MLP neurons of a small language model. Each row is named by its layer, matrix (down: output weights) and neuron, and shows model dimensions 426-639. Each number is 500 + 40 x the weight over its row's rms, rounded and kept within 0 to 999. Numbers have three digits each. A neuron's up and down rows have the sign that makes its largest values positive.
A block is one neuron, or neurons of one layer that tend to fire together. Before each block is what it responds to, as a language model described it from the Wikipedia text at the highest values.

Description: Fires on the -ly suffix of adverbs modifying a following adjective or verb (especially, extremely, fairly); weaker on degree words like more, longer, very, and on past-tense endings like seemed, acted.
L3.down116:488525563486532494585503511478474462551456458486576513432646492528503560491500499507521515510612548518432514533412502523426503500500490540540466498503451481495511526512490535515542549468521464497494556476450451510506405520485465437364430517456506498445477495541506513498485447497522484481555520498570466470494468515460503474471501511512510537580468546453543558590480426542531479528545516472551485527492533549532549516476508496494484572516498495484463472473497520538596503543552501513520446482457561567585449512524545514590456493425453532404498504530478477456578527490493478475502581443458541599436490573446418522485458434538470386534494465473
L3.down162:472393547545595542481512517528508449496448513521517497428559487506458522420501497510498521456471526482566467450528490582531447546506454487516447443502526444533488477531551497527518511442496546428503489422531508503494529470580501499470454432477471504549483542482529499492507473443486496523454519515488465470557582569459448521488460478478528514480628492487585436501510558438488502551430525438476446577524499526523485499513400485599486491541502472511500419481582498507494481484477552466536484467510536540430486511569498512453474437563532546467520520498480476470508475483486580477565478488419525563509487571538485529489448505463491551425496508508
L3.down204:519455516494550494466442504560472540570466544557539573521482455464489504472508487437538525472574530508486487530502503499533491493547508469439514575478505576487512525538539494569513449482464570500480564579503456463493510427498482525523478516526489578521432445502530446479523521523506441481521447516419542474539444519511581476478527454454579437542509496484453500436547506561467530476508526502558463467430528492548459455513531463539499507477566606451483486490489415441483452509427508488472433513524508493487514440507519527561565434523470443462473448498427473414474469500524523506515528542491459455486499572470432474458566452422512504524520592534
L3.down474:472490596475547483495544535514498576477422461530515477422500532456508539485490447494554506520504486525493463413443496553524507504485475527499474483477533504527592548513539496536529511462433540576479479571476492472516476472435501510490484491452481420425493503549454519497578552459481484463465544514503458459424498483474485421526445421496550534469475506459606534475482492416501532516540488544526449493598452486550495537527468350524471466442527478530458477473483400531491561483530507502546513449493485515517443466526458513527418520488422425456510481461466406469485536551484553515524583474506437544497547464403422507513514488444505481463513451526
L3.down635:512449524498520506505481543435486455520493537440491498519559453493591545513488494458455573548482507554493508519454528487500599523509478516512513508503495462488450451481542478470489524460534483548520537576524469519495495435539494467451414517547542487533447534547513544497506521498532475536493525520545499496511566598507498440435524489529491582514520447466531543528534583465455556498478520500531468549516433519494455537491413476534546583532507455531473488495522530483468477460538537463523510549425536525500458448539482578509544423509517523459471547520512418454422460520527501498519541568536528509492510532356521437486503561465459449493490631527
L3.down963:488460537573439539473525538448506406457489515506445499525538501451490482512525474555498477476562520418527487463538462499497477586568523490520504452507527527516490449449487536543467456542478463495545453497451540542480506548545465422479471501476526531536469457533497568572506555417559511576460527579463532534454438499530481561478509462430531487494448499498560586467538564548461520552452529552511462517487567530524468474544571497545485574523499457445483470566441508507483529515532532569493428501416565526456494585556550546532549518500449533505507463541481528519507491570520558519542440577577480491511497453487520546494533474555556630410477534463
L3.down1175:440489496495524507485459503452485512548494495521443498483488462499458541440456505513496547532563533513509502504474475461475486518498538456479558493396506447513471527472573573530482440530460531478479530568465481546528471536521492464505555481456539520481528520507472446489541484494495526474448496492513489500426475531496473499490534508501508444577498405473569542476496524487448551490430553519549482505556541505503474518469566497574512512511502512550454431579539474481490471496497513529449449476537521489527548561540495468477507507496466472502459519496441451472546445594503440522497512475499485499504526487493471521483525401482477489473508523514
L3.down1274:554549443525552505543540558488476514476512514530546495458506523480432493501508492479469502478580422459500531493501503442509558499425512578551444501478518456496521512444551444550473605460600488516484492545509465450472435509514541524479511437474586553548556561490487506428553437482551469513583563514496517452501486572535463473467496407474483488391469506467517467526473535599592513514476474526475465519501494527493523498538474466558532581521553477442483521480542545512508524497474556497496498537418555459494460517535532474513491485445512490493484518512505536500493529493507561521606472469461481510485521492532499400469450471406480506441442506529

Description: Words opening a new clause or continuing one, mostly relative pronouns after a noun or comma (which, that, who), also it, this, following.
L4.down67:513528446520452578501538456554451483503511467549448485468500477521480559535474469546569520517509505501422460429541489480524523427524536526528473619584535537514475455542467486480465483481497456502524445503539470613489474494543446503481504496467558444588535476437444507541506479352522500485493456543499585585547442475529460462544558442527533535559482517498470461539496474508508506466532475546498437518487493572474448514545515537510497525527523487488472505459580523533509448498545517513482554509572536609499433429477529542454511514507481474471404441512434415490485401547486545546495441498445615490445420392535482441550472507546512586480417499515
L4.down72:530555502531498530526537520500416472436512398477627476534491467517527519494528483483541543506544434475554536485466474499523519493456611511452551509443524444503483473508462436543525489483520574547517463497457498528528499469549498520530502522442546448443519539515473443511554446532496481516490449546484603492550510499505533449487550373464493504567515524459525478511512546445448493549528459460476495490543438500496511497532528579505521499451552551516543568464476510503445468417513511515473494448439507513502510527460564477514584522541506467510496522434526474565519508529506475464512482455454542483514463449565456421409545495466483470547509552474
L4.down152:537473563446523461491429516502478496422498514489513482474584513515474517438504549490525404456455451490502462452395418528477532544508501484580430471494533471486424534439486456470529595467522591565446459534397485508514479489510519457464479544515470559464547485462502524555490514591511498505504458533545541454518494467474524568505468542491525456559418556564507545530516446508545528419520505457484476507498414470494558507508372477507502472514512506585481507506478507512545523515557516466546480481544540480546473427535491513498511557582498487495517506462542470545562498519496459518528476520529492518440499506574481543494515543524507562495491587432
L4.down483:470502555395538488506496492552526490539474483520441547546569545518462485548511507526512466436395425480450544498521434448435520447450436416488527555428514495488487448505468478448546466451493462531464539560491526494471537492520487511506484486516556518594445466481514524573444512513506510407474526441514428496496428457447439530492434497517487462495424521539578483592522568543469492443517534503420547579535537501481510466550513466523503467551472451517503501484546395457486526494493500516535521446534534417508532471443457507499543524550559428515469503447486505425485483482460436493562546475479478479474489463503400460506533534582526495476519545581
L4.down492:516523488498508477504447460478460474431518453494526460522467496525533476431530543508468494443496512413503498497482493477510524504581525481467501522540432486494465504529456545497496493510539519595506533460415516497485514495504510525507490555480468512428485496496465486467472530512482499461510462475509477541484498504471502443562512566487477463484421523526425388546455550487417485574406535542462473511444559487402514445555470530489536495477547511448530510438476499539523523521443565504550494429533533534512529449489541523435520518559494544590474457474523521441479497516498589552483458512444587443467498542471503516545550533488590484520526452536
L4.down742:491449513425433495578523487537542431513564520515484509504480441467485549486466535456522468437462446497491513473484505536518527510516506483455512532539476515507535476494481530428519509487517498516551507461459494511519512419502444449500465534446518487544555451465533486493415496491490459543454503482564493557465468491484510511549548512500574474457452441532562478494547528572512405508459521457530514464539440441435479500528461589499458494517469494460472483420464510601572529515511421593552525476500493536488450385447424441510595556504559496455491514513545463469558517565475550485495553534486507480549523502546494600545409510532569498482506527503
L4.down1056:483455515483489500524499455575519510532582540517511564466586539527536474536484495557414454521541518503487490403525522520461396501562453519494491555509535463496493496536488468575535485478475544561491530482514502518565530543557418426482492504531542441548506470506488497493554447504440498501458503515490515508486479493471577484499514500480496446548461517416572510513439515556506532469546526454492513472503524433523495520553474552404487482536539518474550491531554517562491392484459532494456474529578526581538541523528516483557558494551446451472535448507475508511501511498519540486526463470525537506477497420476443528430559508506527489483547462551
L4.down1273:542494474519494540514535404507505439482475562469513524498490499532500528466507478443520578513446592503521531493477421561502477512520507502532501572535484425533477480472520519483423445522476582493512509507436437578524444525509489533492475515492494477514497472503418486551508494445520420541511482471498514572522539523520475533584530465539540494509546490549534543485516540481464512545485533553461550426526444482576528523464511526486515520470545508437496489528545530503505515460485503477557449469502500514465460476491516530521503483523488494491469488451541530512487519443547524485485551583519541504475530565446443450500502457459515482550546477442

Description: Mostly the piece Pop/pop (census Pop. headers, PopMatters, populace) and demographic words like racial and Hispanic, plus table headers like Votes and Total.
L2.down594:566445577421459450487477510554610532546498525510475518518463403454453508494488524533459453536529540498489457523462437482446527520477531541554541552398441537566470430484434451489419540514482501507443471516519486449425549497519555491513434460550516442451534405528459525559472488468461490463491552554498513488516463455525597482511534530555490501435482538510494448547457441435594573479533567505511503466505491514549425498566537524515506532475485473496552545488542548507557557537436460492430490471501517499530577512501404479534557515523548530410423461501547517563453493519475399543507502527499490528553460426560489480442520466504567468514490517454

Description: Fires on pronouns opening a clause about a just-named noun: relative that, which, who, where after a noun phrase, and sentence-initial It.
L3.down65:436508470518541462433528515577499426531531403458624459531484498507488452514472487463576525477495440483433449436393461514471513463522571455486532463522491465513533509545511528509433514499478502539451478516381452499532506482478587490516493528495488522469488583543435467455477541542535519433472554548420554455405506513476385514509432526506486507558573451552501441582529539408477448526525453449489505528442498497420440557556512459509511476550484467476567513526495501534553482472523439519485504567566548535541481516515527437499549500539474495491433421448442419541502460438496395523471535583469503533535499483484499549591559481473488539529522470502
L3.down157:582518541467492516536542504512522520487489497554540447444472443461458432469493486478522502475456565490499518509470454459481468507516422483479484474496550503440467511472536520447528500504476536548491457462551466501555547485529544499540562562537399512432456533523496513478502551532542506490520508445463479521509530559502492499556501496523493493547507517576587462430508468466542525547510518470474499483471525494549428491478506506453507591506456516415513485340533519503484489471480508523556508379544416526448475528504492490531511480497490515468527482472457442499501502536456501557540485525482499461539536519495485463560545494477490501545511581532
L3.down254:466518558445482570539537457572426559545542511514478522495496482481581488464491541569478509520552516500552466446431546484443483541480472503461549524492433447450532478498413492511482526416502553558527556510498491518445535515586455498465537475430540556447478444549435554521524538571498568530469464581508434564525513459455494553506493475509518432484480469568516540433483553582502516529459476443536499485473513479501503482595465567454469556459498496536545538471494493460513528480481495467537465515527550564537551533550495539491525593595526484465449506493421560461548531523516500534435605473498441493582508569545524577517495552564482576505468539511
L3.down441:494579541489409495542497523496497475541511481488527490474495575522461519525487506457523508545529494552528534437492513435539443592499499485476515534514546509508490561515487532537530503524600471465516528543550476519449506525516450568473454528508514487497485507516478461492492589529523547547588473457450467520479482485509508505519512506542508485519542477524479438531449563451506487506487400600475504464555521485527544480557543501432527523578461610480487493475534505469494486440468559549569469483576502521484580516483504409588546457438474450501514581462525477480534501527378511487435498448462498410473477456511524476503455484513499488474525508446
L3.down541:427539472523452508567540549520438575500515484420513477532555504555526499449483488417482553464536453594447541432564484528488495523503440557541498536554490480544524470509440464506535536542442538507508528501464498486524524506524446572481480472450490409488444471518600518519477529525464527472471436497490474492517449418495501502503525466606484478500532485551487517577461531462414414564572491507475470522543495507533463511459442485533542484454513484459480473432481565466448474490531520487506519469462421490486473516409509513523574514519499462566478565413526442477465522518520498550489533506526483529427483434476482525511480492527495530530519518474
L3.down1050:505591519459541454559560513518511471518508490484487500457545471568580564496520563523423498514529518410524535434537539546497483480434468503463488509537517515513486589503557511568522431534512512552522488493516436440545418480501475520615466447492522465525545444482449550523478534500533500531462483557438547503501536510488523475438484592550539485477478489406496467446509493501487472490495542451440512473506488486487496453505495486533460547468491480390534462527515474644488510498486563590468482489466511490544502486509519439517546557474519426475450593559470496470435494458517460476495488521545441535522474506487433563496516497463538476516531534498
L3.down1112:465486476499515459554556466529588502507495501474456558443514532541473541568536556520454404504404434450540579478479493499528483504519467484499461522513458487461550560525470467514463574494514505583508543547436489447558526515502477490558472561536486488503566502533383471502502493494461537514479466550460458461582412502445530547462495472582546452457476579484537460533451496468447522536490541479460493508561495530436480503525527440402466447482510455503503467454520493541529425496506456544459484493476436548451465452542490476534580475488491466451461514513571504473468523440543534485508569480502546489545425469538431491567478527516603505561451522539
L3.down1181:530524486572498522439505433523464405483529516547468586504516428484463554460516492536442410448558453515507460471497507453512474454525505476522488554483423521557475456482512521518442468571512505474579484479549481529422473443489531493436468486530467536583510469540400431473460495487555465466520476505498514481514517482487451494461475532480460394511529485536541462493558547615443489436483572510436519472480483474447547529466551513533514450449600496493539470492412558479479501498513575441513523466456533490434539492444554523483457559530467475470501467500556508542502505512529531483461505450502516513409497504499505486513508505477506563473541523522

Description: Adverb endings and degree words that modify a following adjective or quantity, often after was/is: extreme-ly, fair-ly, relative-ly, more, most, almost.
L4.down28:483497508562504507480477488597550526552458489495577491489550415551498510497495472492440481560530550398521489477478473468519574531463580525437490508536547502528493456536551429435488433505483522443527448532499576466567566547461476551510523543489512575566519480521514500563455507496440478533476518492480526536500514465498539516495547533519596481457481501462483513468508522523496470498462489470443549529473504468511491469550483501505494555515532529488454457516501548509484487383538403538421475561536482455552480472483492543536528580533500471451514476530481420456460511531512439511496491482543559401540509497494540559515469489522449521496523563521
L4.down182:500463401544476449498455510501449457527535465494487504558494538465448579564503531534469507464559523461449499526504555468484518541490478511449486467444521456536470478545565542577510504477534462616505505505524482486547534479522522543491542508531457553495501442416465466553563531504479545572445562519566519476515420510460474507458527443452450522467472439489539504462537508457516588559482520517504526483407446529437480484520508549473519534453536505504494482546543494489510508443412496610501492471499455490528442454502435476513528485482558489490457504447529510485559495513509479497530505532491441478571532550398477489564509515543426479465424509522
L4.down362:507460456486480506503456534494484419469484456492469475603495521457537485498462457480542515490545475466488524513444469456472480462520460496525507465542520489545510522537485499584505506483576594540499474481505505391505467502407512443532471522440539540471537535556548536519469470462527477458521534525498518431516509534490546477553476500494498543515470533540447494484561457479561575491525518525502487533474486541444521463493563466539567507455566517544470508462520475542544504508518451434521557533554398486438531515548511482486493399397502525498501535526500445535433567516513548519479531470570468447504469541455531497495433474444494505495477428470
L4.down425:509549482527517480461438447440538519484499515498484464444443580420492477443446457483518470491535507452514512486481523575472546488396472426486493512460527522496514504498466470477443427498548488546488508462554511517465549540424510470509548531515452454479588430489520483518524510542540534483474489519579482477451485538478413474440561453481423517516548462524484496546507525531469475574514464549555497471517553456519476521534494503494570495418488552516494452469446515547485490510502545466503460525498512506463549460424461504435526430485524505470427561571557465487503568541589503522515513527529475415556504528448486450575481507470524513507513421573
L4.down971:466498503490540472516553525413558453528468554490575480452540456490552530519495544463510408543482494410556515492466487527470543524484462452515501483514472488433458438440497482572531450517519511531490475517505574462500500523531541515465513488542497503504467505630528505480538536573465489521523507539531532446454521470469508470544635556570483508532495513599484495499479549473509478446503545476520463538570457512487540545426530548480484532519482425546463527464483475434480498466512454466506532519455426465514478465571493501512534579546523525518491476519489476490493479480531553374532534530529503454517524619510462483483447518464501543466509516502
L4.down1200:489428476480498557446474535444498433513479519482419483489573580476525514443493440484546561483460595521575528494540515470506494515599496480511527483487423491524511600482523517502507525536493515559444449472418440544564482554519475514484501440504531507518548516561506435530526490443483497521495514459508555545477474485511523553488511527470477459518529467498487487496466540473470475454503553522501417567540489465542507521480530512539537564416486464519487495503525459508520568490557542559550465512481444534534433552464507518540547470483534521504538497490501532509536423476535544567454508481522384562466557492480526491504505437491532575507592607517
L4.down1236:511465494461559489520520556495467497512578538492484523522568529531527518557534478573537504448558615441502527500459521538516528513566525503500496472520515528492533529479547568506511454535446542483493562511480448534516471446526534551532530589507502465520543432538502532418534542493537548491581488561463482546468521492539412552508426432474586491516522477451449483482481469514517511494530496507529552484489428463527457472541526510477502560459569593532483512423546515463563519465552557456463514543508446501543511485599489530442374496448480471462519538486506586494509499473504484505495573520463553536491382435498547489435492562461446524544594526496
L4.down1275:498489556525519533487476480437461487495497578507541449524512490502501530479582487467530585506502415561434572461480449531472533501499485459524517497455467506506544504494550505522479510429491499452521486574436554559518455453500490493500474494460503415503524503477559490490500546472488490544513485471488471562494482622424517503449529487460453509503498486410532547435399554489468484567499496497433452412488503456518530566502526455450528406498512386548559481557511461512544543461477537400528516472511508474470490504508426526508531498524549465488507513530477505503486446478561602556481498540553568595540540554482460478537478506502539498515492538534

Description: Periods right after a single capital letter in initials and abbreviations, such as F. A. Cotton, U.S., P.V.2; also degree signs in coordinates and percent signs.
L3.down268:518510484507557510498452512540445455508507527536445468463523441431446498511569550476514499458441534498511593483522484536557531546433560530439459469494515488532523622529517470544515520482480447483544596476516473465502479526516495496456514516525499520517539505500480472513474489518501492459449459514510445470454529542484494527486546519539548527411526545482496423527430543496512502552582446477532433431528553514461529411479537551474546508536481470489501504504517519483504469528555598476469530516523526509545509546464446456482556458478476449462495565514466597484522529539462530460471477547516481501533510534453530525500445482524502581500546500494
L3.down718:540482491526547466498518469439409471472560557497573444480424497527490557458459496472521575459478518505503557496545553557481439530559544510545505513522486604459475481512554488474456446632507501479574533502497467481559487497595509463494523464475498475450497515558522512482504498532500527544520526512559557518505576503476408458440424513508546486498534520509501561504442518500511474418484551525399547494446463446447494515465527579546503461492400474492557497532538480492511507526463483526501605475479568494451489568507508490502495483525494522477482542471510557549522507501470524482461497516470439542543522458504495569472487539605491439501588441513
L3.down722:489507520487471485460531563528451470508468496570426592482551532521504515494460381471449493492526549489476496514456550474538477557582546459505469461511487495534458536430574509488550474544523520544424530488503429465531487471520519409485508519513487545535535471526424506512549486506517534421498479499505463526438456514502484477507438437521514474543437474440454418593496443443524519527504570518491579482476517504502489577511485571504542470580531436479560516497537545461496523539535505425531473513475459521507559528471479535566488510525586512574454430523527491535579464534407488529483575468522512537498481481508415495471408517477487517424512511454
L3.down769:539547460488536534499484502554457463485438522486502520495520534488499490441548468478524479471464507489475436527512448590525432563454544490484540544493455601506459578487553405437539509472464542510517503439478487529510528516457528477478479418535539561417484536509582542478549488480460516550525451458493483459504504470484487484471527448468475540507429544429503479478533517394483451585477567501465447530493463426475511497503485560419451559574457524447499493578449467525430546469453519516481478513513465516536511526438469523572526461478538465547519498495501501535485505471463485491453489516459572494550498510543524486509488559435521603504427451488
L3.down820:490525493543512569509522528484522491462499485518464564491483533463419468509485376534506498499470481524527569552475541496470487421507482546401495534555484536511525461468490557501579483539451475540477516496538467515493520505434546508527529478556522566469452541535507514488533476525509502556411512431515474480524447520471440507562586531484502519514513529595478516486527515471520415505507508550497464515488539540486508486511473481470499492543445452461504464461508456529522540528524463456415475481514524442546539515527522474568397461621504544498454560497484523476512459494414561409523496477515503540526481431517586526447508579423499585494435474504
L3.down871:513444474459587497493470474548407472497480515570428510434507569461479497538490477486510490495471468506587459477479542430547405505513456489579499581473509483419499472469461488500509396534468446533385483493509508492476540553471453531550443520513492513489432520471530508515459471541511527471512502514624546408546492480525506481499499536486472570494549550443480509485531516494500527496501483476490539537518510553500479511463462502508513513538483494415538442497489490523473482497531436490455467502513513501520493487483540497575550451521534458530528552469500513510487523558524524501457500509546446490501496450417498489513551518475536529445405496427
L3.down1101:522423498511505557471493482564501491495390546510513468467474399549488491584546419540500443510470505485550513553535504489542433467533448540522556504494451458489468482465462478584419590449527496492514511506498468558468482451521429507492511526569521476463476509561528447481530465547494473517544493512477486474490455487466493486538499501472458524418500494478543526483453477533491489475527452513450440446535409445535534486498450466462431435423405460502534558438504462506471524501514453519503481554495528490431493498487533477583432464529514522498513518477501521526498546490438557461521449526485530509515502437513577475522451558441512480470484463560
L3.down1111:552535551512583555508431518487508488543518500559434475469485428515560463493507458457433476507462552550520501545441444487617534524494485473495521478411518495473565498520525535498565452470495492538561496498515514422510438455464473483543478524423586506467526451496501448495521424512452575464542456525497474516548373512511494435562521472491522460537577596460514531443537499433519461532445531497485532528388448565497545513489522428468587562506499509477531503474571467426522602534512469529552569516498540463493488507545490453440506624487525465510500446391514500510457481552528590553438541482505470562545524462513473494508412580540559524453490474481

Description: Mostly the -ly suffix completing split adverbs (special-ly, general-ly, extreme-ly), plus are/be/were before participles, and "be" word pieces (bees, beads).
L2.down924:503510454506448463561489570511440464522455521503469487501509523472469518470520485476499536488479404435471530448453496523534549464524463510488413572461528542478474477501534477537513568439533452487471469494490561508476496444493464499478542426504579535569584464606498490537504464463424447489491570548500495491466577503509542482456501414477496461516541473487576522446480492465456508448499488458507389489515511468512517508526548477517497469483502485456548460566517439475546566408415516563530560548513534535504420489515502534507516478445523510514501493506514481448552557645537533486494435466501463423580504484376465460512498440484529513445481529474

Description: Column header words in wiki-style tables, usually the second or third cell after a pipe, e.g. Artist, Team, Candidate, Player, Venue; also infobox field names like Party, Genres.
L4.down145:483520489524555460422497520543500427491502517426482479554454506514475480484512492516530516497484468484480539557511513503528520429451515564504490542503507509462488505540486440482507489419501415549458519465513465540486515500536462488524519502513480536400480475547433522544571474515470482448593547557523548479468468491434474537459501520508454601487545381536455533555495539533520505552516566571546479459459541469509501498534565502502483534503485537440488500506475483512499515510501477526530489468501470487484598511524463483409456510460527519525538561537512588541505486470498565542456503513467513499464498456584518441618491531424565531485466507554
L4.down472:483496490548464539514495482552440516610539489437538559468482512433503521465477519477524498547497474504488532524607519499488540462481502486436524458386509446526514440541498512448493475501498563586487475462483463559452473509590466583504471511503527487549569487532515552432496536441539543460501507549472501539593467489447547539622551576451488480537468523523519525467523502505462529542601460596490489524533474448469512439506476469495447487463494487502530551514417458527491524431469548476581520491606550493547523494510456409490466482533490522509429520478459502457547485449500547471435493509497525515520471486502472466526496517497558530521508475557
L4.down637:506558491571487516446542436546505509528503455503473478532544482461487540524496618518482545549425533503469500537503516489511490493490510482461483472490466524516531514552488499519490484487494462543458469505457504541476481501496534482525552488539448489469445508456503452445455522389510453559527573503515493540503543517483567499518511536512515446465416474402504464526456468512508532489467571514503525415518490483541484503536506467435527509575569484480467516562450501504526427575499486452497525431546488434549511521497493462471496467458523534511481498481500512459491478478593470556518550525450591491507444514428449443527552503512531515430445454448
L4.down638:546528544462441561494552452523446481548556502485416558493527495526602550459519460515525527514569544515509461527538484541515548485475523492443521499529399430454532503499518564487428536596536470519462489486495500477470504487515496512428477543560440465464508519581496534484529451561529513452511404523513466557433551525572414419592492492516540473553554476444499490453544568518515442489469457497493446489460522531489462464510521566508509472421503380486458501535492454456589514486517535505488494503439476539502604520498419500398467561529499511422518585501474477416501634550459429534539470440508493512498567449545573544551433465513484516532501507578
L4.down664:515446454527511464576470451511463504494502480473453526480561486494441476531530510548475502582518473532476525485537457499523564440478562542537485500502470429509499525552479474510515443502547543487523473466530475527518465525589538475384435547525414502516515464477467496492458461515528457504437579523517522525576531498530499524565468508511449506509513465515470469519458441503488518534525534600531470476462475573509471512505513463551472456512428503548429500431520491538542489525451545513513538472405526487502477521510488586549485514424501504506523523497493502562455462485518436491506562483482520502557563459497479466496495463495512448560479443505
L4.down1157:522483529496569446477485504482531526466540532502527448549483556461503519487522512499464517544450517470488471528496555525540454504418420462546501531516520518431556480509515510455497453455442468486579538455555477580525513446492487534534545523549442526506532585504552574548519509544554456415551548529525527490497482517532451487500545503501516464458455483509517437517446481529540478532504529521548472492474546581469505475488550491494504515531478494476513465477459523468473595509450460524595432539431601497479514528532443507498517490545483493446485549551546488453512480513511493455536536407421462440481508391495505446457480471452482430525466473528
L4.down1261:513519519556490443473478486547508552449481497466519489512500518531569550517466486563453506545502488453509519525504532509550521582459523528496498542492492432535485531498519469494508550435496527471570532499450506418521508498426488556473494488535443511512537499544541510507479521442548475449478467578456490428489553536485517481529548530507521489479444489521469589407541457490521475538437516540515568552537448466536564489486511401533516554470513492573486544477574460585513527509484513511438521515503485515512487581464424488602505555486469478503524467538461499510476438549485457539527580508500500556556471453466445479455557577518467521526616441503
L4.down1278:493466425489493527446487518553487576565472514559509500528522564471555444531517526516436494534491456475460472591440542480463467504503539467510512464521445503485471517524578504485538457426481551545482443475498469552497490522481469532499402469494522455503460508425588499482464534451485505436503523506449435513496554493425487474543499434440462488579487453528506508495513469476550544536565495508467508386588499437543493515500469479502477495550508420486540425522515452469469486471505549528574537547541497482443499536514521583464506502531480498509527435518492525462459487493578581527491537530463574436437466472542481506514531454534508503579518601533

Description: The pronoun it/It, usually starting a sentence or clause before is/was (It was rejected, in 2000 it was), plus "it" inside words (accreditation) and nouns like Art, football.
L2.down1246:509530472498491537496495498559557568400545496456517424515525571505452473484469506556529468453471483481506495494424504490485468494552484475489541543486583450486539526561465517554558495504514504488459479493482482506519522495514468524475584491464510444469494542475506496488486524463504486503437504535535532453455548551486521462532481538553512481476472453489494501533453477458551506471416506458494487477566486483524425486487494530467457476520537487443505472438575420545553513594546513486515448500542478540515542476528506421459461493568546509466459543409421520495485451539550468485499506585486510523470465553511501482543497543487514565490460437540